From a checkpoint of a small transformer trained on Wikipedia: 7.02M parameters, LayerNorm before each block.
MLP neurons of a small language model. Each row is named by its layer, matrix (up: input weights; down: output weights) and neuron, and shows model dimensions 0-255. Each number is 128 + 32 x the weight over its row's rms, rounded and kept within 0 to 255. Numbers have three digits each.
After each neuron's rows, "fires before" lists the tokens most often just after its 100 highest values on Wikipedia text that the model never trained on; "fires on" lists the tokens most often at its 100 highest values on Wikipedia text that the model never trained on.

L3.up839:098097167127122096158072086118142062169109088061139112149086139131049098083142129101099144166209163025116129149133187095163122106139108100163143168175150080101122116086103137115104158177158176145152136133157133142122092146145162112127101142104155132123137155157063099103127081184171119159181098112116112127105179160138104124104108177092184140152133122198091120107111134147146085102145169126169185138154172143121149079155159154137203120128098127137140136154183147087164154110062110099129121128208112182132095072147126160181159085137112164168067151117093175139150155135093156047122112098165147132146153120096080141180167156139095115124154120174149117147140140099123118116120099099061112078120101119125122148168094080132159152130145144096137128200136181098096131170119110
L3.down839:155049120115107141072216133113149141135152073136139140089126127122135119132127124150143120124145099174137149081137143136150148128084086101196114078102152123115161117069136140116134115082116159154057158093118172154105111157116147120132089129129147111166133111170108120152067125193126132121100127166125161108092127142159157139113169076116150099120119228179157118136125107119089109148115060042161139167091102090164197169097142131123119133137179140106150187097069121109166106178123103220119053115100139176091161159097101104117102184173114164153185151145142076159140165144102156145150128098102146128131045047119081133127120121055111142184107158168092071147093092137129126127181172075133168148135108144141098154167148116120146149125138086131132112144146109099113082160099173
fires before: "ific", "ated", "ation", "ed", "al", "ing"
fires on: " sign", " cre", "duc", " tri", "fer", " represent"

L3.up752:124149137082148123106060125063101107147092086113148076126155085106128097109115124132117129157128182109128145105160114132144139148135099161120168122095113058122142097130179072124142148107140120155136119168136156133118145072094105132128073197138136165195177128107172139100067156118127141168147137117169043109162137141135147086116170148128147142079161132125070070130149164075156089164112130121161085145124062094096137229097163113144179101116132120096086130096106173146098163118175149114113190104170168092144072148142130108161153112084091185122106117152134148142114109152124109158171134159067141156146094180112151173128153177142217156160082101175158123157119170152110153111060127127112162158084183145159132120095074121127110083105111124076137100137123084117102216079143175
L3.down752:117146119112119152102134148174118129127139129152145094183154076070119170121133095118114119165153140075168131156075041084121119200086102091117151118084041160063066166089085171115107175136146126050125172141102117069129169101134155167097126117149065169106099122147160135165131072116143164107132110149137157143193132142125131141115098103130154106208136153168132136139102141119160161129127186131108148111156086101119144096118116091142115186087114170139097052088173151104149120108109106158152090074215077156116137132141163086144157191127113178105194086069097133161131207058145101198133070137132110134119113134123100127140141157163158062140165114140163120135119103118138102099141147185146117112140138140099120088082134133152118158144192132166120144140121107093152161110118164
fires before: " |", "|", "|---|---|---|---", "-"
fires on: " ", " |\n", ":", "areer", "\n"

L3.up861:123123094144103158125124174062104162133153123148106155124086129124136094112130110125105120083103070127087144107170110209112159062102099148087135101141138085181121138142092084091180154169137077119127160114136124139096154195142097133123159124080121087127125072102108171102173124159089156108150140140158128150121115132139101182086087083184132169124163135148148180116111142180101136145169138125172168174175127098141145162086193134103127151158101181100089073152135157089079109087141153127091111135110184069153100127112176153116076090167151115105128163142088118132081128092106098146188110096138086097131090139125094151175126146184215136104168198158141176184122108161138107118177120115094163136099103096180109123147206183103079094167115037150149166105130104162122133149174130
L3.down861:153128164136041142113151161090084101084123110151101083104126145080186102111107109111059125151079140140145187096191104176131158069076090168154128122158086119105115121103101114073144102096133131158063171147118119181102151195131142154116087134128108119157077153155231144137148065136123117093205128159168130204089132176124119215110120121159112091101118156141119167074118120100147108192152089099161148142122081159190184165148173153089144114162192105117096171104133128136097187131092099151109099113191160131117110074129140116132139099156145136142160085104071123152103136173146103154132114141090075142165112125100089123132126101111117157103117118196103140119122117151140102090161135141076147150116114125171104144133123124125087161124167121119147182130157155073137145147055087
fires before: "ust", "r", "ack", ".", "ul", "er"
fires on: " J", " j"

L3.up457:045114210170139102158141084134119141101133084120090162139090131107092109147132196097169113115171069112131112126121118105114094125174117163091101166128136128124128142115127137186164146088071091114179157110188081114104071130159137178144176070097161162160137113171153129083130104124100104162144172130134104100104119112134149134101045125092111148141144183115136139084062108136111150141206087142104159165126140100118164069158105191145123151141141103141111153165119148167073137079110156095098114122083085095067154085134143143096090107113115078102135137120106094104085174116096190143128164099103182160118146121114137104103109139151132124188123115132121083085125145113115058160142164149199145070125139199159129071158145103054106150127101145129091178194117144095091115058139154
L3.down457:110034129101028137119115150106149124139181088126137092174119128139093103143097145089113149103170213118163174141118142132096107133063100052120083093130151134169108163194095139146112079150124129190133165090113119119139125171175189135149122171146181127124118083118139151183162117133120111125108128082071106121105174166096122131180068133087181133132153095115169098100118124117115116140094104105107086131125128165105130098162108134084153115132122166140107160150192140136127111150191109102064232153124079088145198126126129100086149125096154064177108125099112123149107130161164160080134112140098150199154115099091089185170120044174092142082150060120127166098135126167145092142137109126102128177111114179120149143143111131097093128144126116089128141130149190144166103106113135
fires before: " |", "0", ".", "12", " |\n"
fires on: "–", "+", "14", " -", "20", "-"

L3.up640:100166131097143172137096150088094131160170093145127118172160159092106107103123164140111166090129115111177105154106090135129108116136095142168175186162130118079093140141079046128115139127182131126138089092182149065162147090147075143117120095081136141149200147143082110145158117095096116184116144071152109101193080126124153097081123077130078128114184188155111141142124075118169167111157148147158136154104106097077123175135140172200141185114161204142107151144129089130112059104099176076165138117120100114180133111099157130131123113090073129056110132157120119128088135115149086071133149077081159145151133136099100197147119154209162110114098114125127086152118163143118094117123137127147167150100145109072121087116133148046098070084176109137157097115135117155152109075146067
L3.down640:145169103161106181155042144180105116152163101124111155118116166087141172140117146155165120162148107112125130155145057157179118111114165107126159109148111187119187111074090150130112134082129147144115143087106120057172191108190112139140098110103091146157125148200118155101122057109109105128190145113212127167112175104157169105118124137134070066172184105159123127153112104160089156168115140091080152081159104106077121105128088157156121135059191081149148098106144134173204162134120109117073100132146113101166113163083170153165141156101137104121157117151118159139122139148135110105151130200103193069177113089119121129128117142143115111114089136142123140166128164180101111107125171133097094155079118090085134116059112179128104105132167087147171080078111111051148123101138117
fires before: "|", "|---|---|---|---", "|---|---"
fires on: " |\n"

L3.up275:129124110113125118142092156064123156126039149144172086112151161082096106054153085108095071159135122143113123175155122195160113118155115145089120137133171140101106106118109112154123111146105110171103128192118122114105137082097152160142167175022152106105083154161113127140124085113080203142145153102132136109158161120154166109121143078111150158137102105065115155122107095099182148154111183089152078169148092156134116186095135161126172102055132155103113108171134165141101139138073158110081158102108154090100067107098151138125111100197118198181086130144125089179082179098100155199144157157159151129134126177119124120125156140107130110172204107107133145146130102149126159123130165067160075102150160144184118152122107134147129098143101131099083134104120067152128224131102092
L3.down275:114100189132067141127108126114128140105158246088152117169125153135095081129165124065114076166172103181135105100104095103093167115114208154147064136161124131162078144153120215116164126114106064149150077144136145078138137115043134148119097134133155174108127131084181174128148149161106157133109124131092151148141113148124151119172104160117075093095113114128099144120186099144115080149104162175108132147178108107156184085123157171119177116060079163153082130138137116147166170119155098162154147099117106132116175108160023151082133118158089156092099151166149087134103083110107124144097106111128103152109137132138113084108125149090156126151216126113183159074094128152119098114143097122165142070096090143116149114110128133111109142175120197141126121135074127134153198123089147
fires before: "-", "=", "us", "W", "|"
fires on: "\n", "\n\n", " stat", ")\n", "″", ";\n"

L3.up415:153132126129148127150115117146135141098041130095119049101113172151132104129194144139066155188171171152109079164084096137135155156078170145132140127083154093136101078125082136182108137120107110105136130158170124121088131127181081175135154092106175083118117146094146102118123169131135175135117113138124157143170115158109109134149140099117098160055110137168133160125083155171137176151108136125154117096127145151103083188129132107117057129080123197109128099107085157156117179106142142092054104090229132142107117089079094080194075110160108121130110153112192152165066113116119167117186149118210098125140091204068094160127119138164126152137179105163114127155124120088135060132125104173142138142106126086175110150124135181154077076163113103164106160120084136136090122165127150
L3.down415:094084169129144210104068135178105087106089132129155130124136111147134157168106086127077135112138044182115089049125113161117176107135077165186095138169203135156082197145129113169078115102111098158145143097108096136103128138095159128119179177157102145144123110157144137151090084171172116156125126093146165153038100108100221158106129045124117112113125163126062124120119101146088148088105074087126108147171074170153167157084125117127077137132120155204145107103100147137124148148158118148148145154117124105103199112123167131164109140092058143128136092085086119163116153156180130121121104098116146139126104102100102086131128108124106161124110096094098158106087102145140117140139099173167091155163159106126156151173164124155151129178082050140131168153100159141197108113135104
fires before: "y", "ed", "ies", "ents", "ied", "ent"
fires on: " stud", " mov", " ro", "ism", "onom"

L3.up54:111085114108114070151121106159127182115147111129125056098087130110075099143145120116113066150097103091136194194102157171072109094160103178113086139132111130130144124113101103099079149110105142144148165120157146135110182124121183121159140119115186155168097131150123164103127064138127189083154160097145091101139190126192132123117161128193164132143143215166103175060133081149141108142124088096097188137164096123149140159105175164162170145026135173103107100109130106096166115183137171107089131093138146098118079110133118147120155130181073118170123093153098084147149159168080162106140077195144125096090176136147162134112147147123143116151203119164146151104118106116145121147135107122131106145076116099126115139149121117158121107189124084149205144109087063105107168061109095
L3.down54:130130207127093117080122185178117061149154140112151153155128114140159128148068106100154142159122089146101084153180158113089155095085127135069095115123145126195148229130120095108112087137084100133093110164115133062119144098104115132114133171139106156108099127118131134117105168081165080086107125065175189053110092170119134063148101110157071164105159156068094104137098112136132117107155153218155138167171105136096111197103108200162123088141170134084173136167095160076174149142157195119138175109090093096107124129163121142084101113128122138138172123153155131138120139126164175143138162121119148114153119138173111133108120090138151130058153074121127177042154151118114146130068152111157106119110139174132104107109125156136155110160123220142124159164084155122165132107107145
fires before: "|", " "
fires on: " |\n", " d", "|"

L3.up832:102083133090171150184101108141099150129089108097131098133089097147158108131121144066136067135142135148129118109149109138128137140160079125135203184092136100117120071099116134134152158077093106112159096193140164155035101155084148151145117151091102104163112110100136140078198147176082153084122184130150088078144184114129116118100130183169089124086097150138120126120102099113127132115141104092150146169167128104119168055161129096165147124123126093142100101126088119132125108105139118129128182093132152031125088143148185122115189129150171221175133153165148081147153138049138183157119135147132114138150173136177109151134159143119071138134180153098108089083134146178132127127059131119181147133125091140142134031117140084079135169081150135153141132169147087138170122051159103
L3.down832:057133166134184130087126133140171117099094145077109197101144046157106160116091119172116141098107151119163125144129087171118156169153166082149115115141141155135094157172090106142110109145124171115117169099104147120089121111169116118148162134174107092143119118149057103145121152172107147071161106101110134145135123087070089195129168094102123154082117125146219118159149120157160158063150118117126100134130149146152131106091127092107153139096090135128130169160165113115152091147122165135161163097142132107132159115097151113136144110140156120162149102088082160169180064114137168085216174102157141208114108169154146079168115144108071063111091122080074160201125069121104055111124157112130079101196134155051112146109081178172141141174109115130113118126157131189141094101102149
fires before: " ", " .", " (", " —", " App"
fires on: " |", ":", " /", ";"

L3.up651:210114130159155131143093095121150070183090121108110134069164153114125100106138125177087091158090115091068080088113105121117090118101097115151108214120084146148078113128175106093119179124185107088072116112106146186143135093145113120145094178115163120209176085141178083093167130109117128057091103086125112152130145130134151128118124173150144150155145161127124173125142130146137160186167108172121114147095208084142133161137143161158176129139106114119074136116162159104065119113116129153099091138144076153085069077125151159091087142129157190095117177148078172118133107133071085125129186118135117072156119098125138136157199138132200155085140123130139166105145133084122155174115126112100119137157165114185097127092111165108112123113167107085115149095144185187061158163108161
L3.down651:134112102131150112121101137117161149143098099117114092170091107091161151132098109134078050140139137177150113134094151138192147174108143165087127151058176119181144149160088168083114127105063134161084133057124091150169138166153139154149116139097146112207114193116154100098137069146122176142174128134155126107086055081126144153118140114102129160160101164122129145119147073121112128098133112065152136133134111155151132093142221072127159087136084148127149123183130154188141094192152112156117156105088167189110153137100176150153074162048094092125113134117115158084135132158107138145075144118140137133145160099167187174130137096110115102118124094132129103179129147155135119126176116150147110079092133197132133144127106147103125082097088117150103145170066019117158146190074171
fires before: "ican", "ation", "ations", "ated", "ational", "ature"
fires on: "ubl", " educ", " rel", "iter", " inst"

L3.up224:132146165132118127170086113138131096135052142160076137132172081099113147080172113100097112102177106176141135185131178161172107094168161116154186129177159157100102035112118124158091148126090144078182117098183147082068159177091089170140150150100189124123139129161066126057122191143141090118158115149124115134187147109101107129109151165078115131186118121163088142132049133107122172109148077190157154171093143088160180179097175094130138110128111135106142124139081133152127176082072140112071102110157073118080102131106103138150121119164096111108089136122096166150124127116142147078112126196179166136157135161158088172121171137136128132133158094142152156119129153100132083126114095112148090133101139119162094090146135181140113110107134069141090133168154125126093116108222182
L3.down224:182091147141098099114187128173139098127120083184130106136097173092171127113100075119093201054102083130129139066088089116146121094149150102163097088076102084124152133089142097128074110140105163102148155099140142120127121151164255122164155108114111117187121191177139149155150127128163131127157142093089109056153114110109124123105113063127152116170159105147130174151164133140121115071145191146100129108149185134117166158167098075129085117160166151100090161060105199100114174124129116134090106135109125172122150158129174097095156145106148114148158146120108096134129080164106114098088129158142083136121110113112204119135110141140151137117083112123086107125091139091134145088165134108187161093161195099200049107155174136134128102128093138144142165193109120097114077134163097
fires before: "ed", "ents", " as", "ies", "y"
fires on: " stud", " such", " own", " mov", " work", " produc"

L3.up933:138162185134164139123130040084159164155099148149158112136126055121093091100186152095103196167119092152102078075127132142131118148111084065085073122111176165121111075204149198140111144163147141112145194194145151118104132075080077185151116090117151136129135072106086113112114147117159183064121081107086109160159172153154127151087125146163117124088174077135094127104130132121165170139124147085131134140095156125093159125121159185147131172121089152093117068142148098052110067142101145151095121143177141149156109087148098091178099145139119185096138143140135083082119118108125135155100123068191121087132098115116107144151152167146036095112115098168171146105183118142095160125111088126150095150151178144092113085144162133107114120114161134091074160094107132147124149126151117
L3.down933:155117160142118153161136093125078133102154080070139147118174109175137154149153156047100141089127132139132110071127132132093159130066144115159109126100152105130129139185112123178145131173115073135094146071112176112074093147137141108110122137119156102144056114136209120108095176168133148108071120122130128168136128138051095141142110136129105107183140122139126091113054063135128093169113137209100124142099108153139164188107145128125148149128151133142193185168124097088114117100133114131133152145132151125072155134111103124102128169120115131156131125071147161145093090143145156173150172112102144077116174132144149112112108124136088132119135132100092157075104053102120149147083132145121155023203111197093146185139186109229149178160154143078142093093053121193129122117115095
fires before: "and", "ound", "oup", "ad", "ords", "ay"
fires on: " Gr", " gr", " Rec", "gr"

L3.up396:067142107076117157110117118108102089148160134098190094129145112094150123141181164148100122208173146159124144144171127147081117180139123148089188120159172142133102122188104097176175116146143106130124111104159163113091114113089080032111141080145109169163145064087088115144152146094091095143079101153173048121132095167130148101082135093067104102081119170189091135138087100142120153154123119127090138148191183101109127139154135120193126116144096139130116138144162169093075148111124115185089138155183108075127083138106178140201153113122091111084177148127140133136114146142085124043169137137141127149117128199152139159149183177130142136148092090139109138090143120126093132132104118138084127099078146097114118171119155128096143164145136117167153186146151130214100074187119081
L3.down396:164181114172127133145136156041109123126128153179121165168109180153145124124073157139086104091168089113109182158129177144142113115102144154150192119119076150088113134126164167063171078179081165138158092146098106191193149129092114100175096098193092183143156108092110148106072097165116084176140134147119166132127142087132151107143125147085079142156133116090083137158116094132081130061139133114110113152103075066151125138134056118144115070083148087128125141159117133117096124133203137196159109159071141115167097153096118133147071128129164124108143114053193141126065139115159123158082078140123094095135135115105139119111173131129171130106130135147102136163165205125107129122135109192111156115155118149116178170085156107132084086120128120184150152199087086112109110135139167
fires before: "19", "20", " |", "18"
fires on: " "

L3.up173:131116120083114166166104146112100101104133113146137114117109103143104101107178123142137117091173152100137150076149128179061129100101135104133165092161163159055081082106168131084148188127091127143108105186156132084173162105116114090098110131099169150145195142117147123116156060152098162114128152131115105168120132108154110179117149129116106151102105132105138180113138101114156064064113038195149121106077105131171165152061145162097096132118106152156090168155172089079081095141116143152092132128153184061131137048168193139182145059159155139083104124173119121200126129085184143128077088139113110183133124121125132110154177163171160098165195168113134101163109102146102112136101078133139182151085114108155148160125163181093094131143150139113107071098140072151151148110158152
L3.down173:166198149150120141176121108194111141140160124172138162135124116132135138113167110075122141133173120121086130154156094115193124135102132156142175185120113114125141143114114107145132140118145141150158165114170139096158092103151122040132142074074209152102104157138120138100150092072099094121171111119185193100101120074120227116139142125160152128157082123120136174138046117106141113117113134152120102135146107062170109156179113161141103126157103121250096124127140137099077120102174141158130050120094118088171102118142077104091098100084144127101182127159165097105104123125192192121085107125142123200085103137130156107134126079121100148101177075091160083115131171158081096164151114135119110118118139055141140087094129153136159129114138181103101108151108153082129138047102117
fires before: " |", " by", ":", " to"
fires on: "ed", "ate", "otes", " by"

L3.up528:114175165129098118166141156142187136129082137119113160089053138108053116112121110098135139116151095066082131129164076087121144144129131109166159136137157094158162153158114078107129165095097146123176098121182156101131133090146118106171133162110131171143099065161083110117094147123116128203136176102128122115141169112139099097159148164113194177195193159142119159120140145157181143138197142100157082163113107110218132092186136096116180115117139090097144164124159073062096109061112177109107159117123089146081142118095171147106144122125138125156107173111089115131105115099122153129140086144146118096143119114100110211080127175151111121111176110081081113126135090086132109152188115119169194082175103157121103118093107096155089126106115141070179170164137126192106140115114045
L3.down528:112050126065142098158109142112080144124143119132144093084117141163104069101160123112081117172113136098182147094122094103095153117092101166128114141088082174188178158109091095135126116135166067106117091083137152097157106105183136106100118121123170152184128087167140116151137083099156120128093120129103123166069179141105139083177170180124162120152159197102136132100175091124154107111161138137194140140068109179065135195097101154159171116159161130108172178123180238108125124084150108069052114104143124098115117150175096125137113143188138135143112188141185087122131166142150160075109129180159110132100133107093167115176137127079137100130121102170162113077116145129125126098108078136131185166138151174156100121149161130137094127141139112087084092104100137068115108194134143
fires before: " |", " |\n", ".", "%", " |\n\n"
fires on: "%", "0", " million", "."

L3.up546:146124165168172094115173118159123103199084097087084126028160133093114111131103122140158089185097161087157167100126138086161122105190145120138168210176120130139097105121143187163129151166155095078158103190160132145145146128130111089130136128050111141154132175122145075123120129176109159106117119079175083061123137163139142150121119168098144138042153145098096095108137164098169108168096115081139120167103100158110139120143074091103132108098083131078105116141122102100114165112111170116124155109178120159177145119094126088119142152087096146130166083140121177170135138152089109127104112131149153073130099124177132136180097154101213085115110084089147147192177170157149114149136108149129133092156137141104134132170081085086115125119159154085063187172061140132173148079157130
L3.down546:091115129131061111124158114147173143158116138076160169143092064199126063109145111154196129145154214089152146112121101130101141071106097115121196148154109112177125132124076116144164126179108183147148162134086113103143112158079191174103072152124181134163093092092091169102120135138142114120154052124098182129171097122108189127076152119157137147104144153159134157171129140154102170145167167113053128130145164153134118129128172083165149118109161102132090148072087151114143056143091145085104132115151193163109054123126094168121149151105216135144107116111097100152152111154119037118112120139165070132142166117079116144169093127157137098108068133131110145124140151171142134141136096143120109100152122143085114132162162158085121103164142046059115146157123100102104142131088143
fires before: "ed", "ing", "als", "al", "ific"
fires on: " go", " sign", " w", " represent", " support", " return"

L3.up613:075106124135163183181101082165077112104116070162137085119115117110120161139113095106171124099096097073132154164140119163121159135184145088107163136109147142117091065092153172166095204166131155086175146150117114171118092074093116148152155127062184121138147169181169117153145123129121169166166148102168124109092114124134169127161132184136133178106104135094099077150038125110146156164116110148126138166178115101147196120096133142092151140100167138100137141085162108085137094118084129106111163077064089103084088112168126123119080072161145136123133082183078121136127131116086087181143080108172157137123136106113109158096153139175181164134117130088160114153133127135142143150156110127184111158179126075172072064118174125112063174154169078135105064180126141124138110073158135
L3.down613:149100126163126136119175133127110118103155138104106113139154135150108084138139085148092131086158071149069151071109120198205128098164108084130125090175125152182101169127081137096148160138105179147167150124176130130186060113087174096146142140095169110111103135054057083069091144167135130086134127117114137148149104053107152123144144089154061118064156095123150139164146146112138150116109156138083176181167177132119108140121199184161158139122178140202145151105109145190182137083155105138143150120141086165105137168140136155156147131151083141107140147125079121140135068145094068128086156145108116170123152129112172101088099103118100165102073104121128173169102119137127140109136176110102134196097097152157189162089118176108070104078110165095133168134166090124097080142099165
fires before: "-", " ", "ribut", "s", " place", "ract"
fires on: " cont", ")\n", "-", " first", "\n", ":\n"

L3.up116:133174099125168125136120111166119117141117168146126048124098170109135094101121106124089124215125139108110169205145151090136125094114116126134153107077135104109092109126078144159092153126139159084121083179146164191147178074142079131138102139138167100133127132192153136106110128112171182077148138138072093083145063127186128158149137114142127106138128129123087117113150080117196114124119117099165139101175111173125143151127134166187194188068084131098107169137104165129126128151180158087199126093114195129113108155089121042133116170148147149079102116115115126103126150121044106192031095125165111140198130098102085101112107120110187088148120125149165151120139131085105151122184138175160071153123138096149144114135108123105096164194150121141115096121111065104182157144123118
L3.down116:072065146102143143158140140161090134069164091076110105123125161113131093136083115122167116096194163066158092152125153156135119132134131154185116142171150116159138191197136106126077080123156119139194092097138182082104137135080166078155108108130123141108088139125155109126163186161050051149114145130102154113173124131126116142166113136147057146128176118113120129159091082160139147074153118188112114135169099169110132183118154159158169085078052141120168126121151117162080112149106152200166136098162173128143114155114117108073143115092116108139111107124123096166149145107140155039118139119093146174142120120151103153137131153199092132113151097134151141089167137138109086178086110116114181093096136162066124126112111144072131170165125163147069167075152079115071137054159119
fires before: "-", "|", " Party", " Team", " No", " "
fires on: "\n", "|", " re"

L3.up28:096090094089155118181040112076103122135135079164123098141095104123169139128099167131186131085135065163116143084139139124114134063094089104164201095137104103114101076129134127129165144081074141098122099206135107099086112127119122115193133117093099132184177137109159160075076172151076154136116170144107104065135150118162101124112132163157147106099111139136145167106125170122087115179156113167081178158150119091115170131131151113199146148164117146113085151118155111140155161085116156130107157150130141135142118134107184137156183100149108137131133143178134084168159170135077194109135104140106144160150147175133076153144160166105056113161145179219127140098159134139159130108088136129118101095106118119158178082097134195076151160146104166144121102172143133228137060107145147
L3.down28:131144157140136097136166081103157164116104104151138126120105151104129167141112147155097137123076152165103156106104094148114165139143146123115151133083067154101111112186122121170169121139084154120150147086110160190116119167168136116170131133162040047144098147091100137123116144157142156123166126107128138114129099057112090160108187129114097083075051134151158155134189126104118155132127146137082146150105147117203161159129158062161144092068080114186114083120070149091164143126098102125148050100109138148153163203076186168148107123095179089165153174091092163138158089138079073157152176156108117153151090137123160138089112201093126127154062141120089109179108095121124158130095125174102096119190133107075183084132118187175154102157141135144083140108128125124123136191097123
fires before: " ", " Democrat", " P", " Rep", " N", " L"
fires on: " |", ";", "="

L3.up957:115086101136174080148146102125120139192163093142149045138150086155070100106179140071192126142124179081144152100162148135169066110117112103135115166102190140151153138141169147133160209096098111155131102158162099168140153137069141117138080100066193183130121145165079112186172103176124149189145115107126091107121092100111123148141126159155082115116132165167149124118033105067087113110104107163141102160135109144172112144138154168134199195126129121095102116071142098187119143127122102152157163153134150128119160112168167162157111108171108178118074146169154104107161144138134157118130105091140103126132092168104185107103177112151074116152121196103116079124159156180102116117136076097164118129081103091137079103153127078151126120100126126112105117125131047117190136094103157
L3.down957:113091112151144083137182121126120141183121159147095148117146137158157139103100135067208103080113117109123106118074192115097128156091141116079099156081120131143095084156113164095119136054151136132116147141134099114107152114153108129114143085191148106089120136163147114172099134094126128094112079176161129131158112178170103115119101151158140157124192049084179117130106130192139123044089135168145116149092136179137147162124143078099105126137142114122180135096095101186169135064084118190144125111117131160106102100146146120078097134102104142131148148107183144078130093144135097102092181102107148238113123170112167129086174126130111172096170096166108112149176087163118115182191133111073123093052134138128187153115124096129170110134173176056161160109122130159130086095175165
fires before: " |", " a", " an", ":", "C", "al"
fires on: " is", "otes", " met", " Gen", " (", "\n\n"

L3.up93:120089113152105137121127096159088155103151150138140083119123092119198116127140100115113155136118092129065108117166067177130107097151143155144141060071170136170106130121167045154130130058173122075144184167073080167144086096176121082144144139106088078116151080095122137135172142147124131095097152114139122147128169134161152099105182149162077125187110168105110089075128104162121114139177105163146160136133164138077132137121142130156095101109066175084133145147144194083147183139111138154131136129161096086061124148093149152086081126107197082109114145164119146090086089096099171182156126151149129116135170147166108090120123146169195164143165088166150162117131112164155185087094072107139147120150156093208152111087128078174140154179134079146154137088145197127128097128150087
L3.down93:127171185195076150130119112080128118140122090114138172136152130140153128121146063120107100188120139098148092159121120126112144116176100172174163137115076073147182163076080128137159138141041129170130113173147094094172174138160084152145098148113143104135130175110099131124134123164112170134137079102165196110098175050128138104105156130138072118144105106097087146122136226090104101188127160130149096159092102090113157162195173147127081138113154165176075103141097150141109135174129079132102093164126141132166189096174098116079119122148128095126111127131138136101125128178075133144084148069110090075152137118101188191088082132099139106165138056133101120132149174096118152131174121101136129178104105101120115057095128128161117146131152128083122198146112161099093187179141158
fires before: "-", " ", "stit"
fires on: "\n", "|", " In", " St", ")\n"

L3.up914:093098145108101109156121140145175135157087079102189085083133144168141100097152167088153155157150108191162101134125118120112109158168113127074176073131134136134117142119086152170156173152181138136121123150144077083067208130106127171127067142069115169174155136131168109104093124142101170130072147161137108167107122103122172129135115074112080153135142085106095172111056075117094159153158150065154093159112137123183148138137119089124084170116121125103116081127147149107136174058072126153119183117128140144155092101123135121151106122218139161130103141093112085147118096128136114164153066110136124049138095142104096195089161112152125112140187149088119146102162170158137070141127081037150116105157118120073071132117064138094101064112171128146085159160120127173144122172130148
L3.down914:068112134178098218103080122101114128147170109159157123115107142156208147131096170096150101170117091162100126157121122154126142095158147146113135094158165174143077106100096130115079125057208137167127134112158112128130099147144147180143125130065151181143098122140108168099145045146101114154138134130117113178082151136128103135136130123075119172141140143045126105139136144129111089085124109183138172095186170149156145137115152096154171137067144130140124154096145156123177117092198102168111111122111126147179173141134078164135120078116099058140127106096143154122137204149145128100140069183115133181121116088112091099042098133118177105124168123142042162098099183152152087115161154144118094096116096130080096124065077155123067107109147082131114123092129151192118141107120092
fires before: "s", "=", " States", " |\n", " |", "=="
fires on: "\n\n", "bum", " United", "inal", " dr", " |\n\n"

L3.up89:069133086130191166135150121094102097176208091093148140186143140064150102151076137155098139155191133121127095139144129174135067136123119068101158108111148145087131136128124112125089187155131084173120164131180157128137147129150117125144138063074197142156198151136105139080153153146118143161118156038160111107119094090098168099094107121098083163131128214096088165093059101160175164150112107076148095097145121096162132127130144235146118108093147141143107134129192110117101108133143142118120142123088118135158151111094175148146113136137128103101088155196166127126064136112135113146118111122110124100133120180121007193123185128147186066134152112142116090104123172150135080148083160147093145133084151126107108155118086150094121129107146089154144136127131122141157115099119080
L3.down89:141181153135098145139067159150137117118157125121119104104123141100097185124145125106160143161126102157123136141129050152169143106098168105153122075134137197112157109038082147122106133080141162144131191112139119084191173143154132143104112119111104196144134161187106140104157059067116132107185138127179150148098201080146188162112131137146103079184107122120137160174127086124117144145109177074079160103155093099121143116102107169137098125075192091183127081119151128184181127138147122134082101123172141107144123176104110161144151116115091120157178115136130128144158141154121119169167134155107148098144081059133144111076094137111158138094101105150107141181102147153104086094151180131124073131103126103106145132062096203113079108153149086132202109113064128041137134060125140
fires before: "|", "|---|---|---|---", "|---|---"
fires on: " |\n", "\n\n"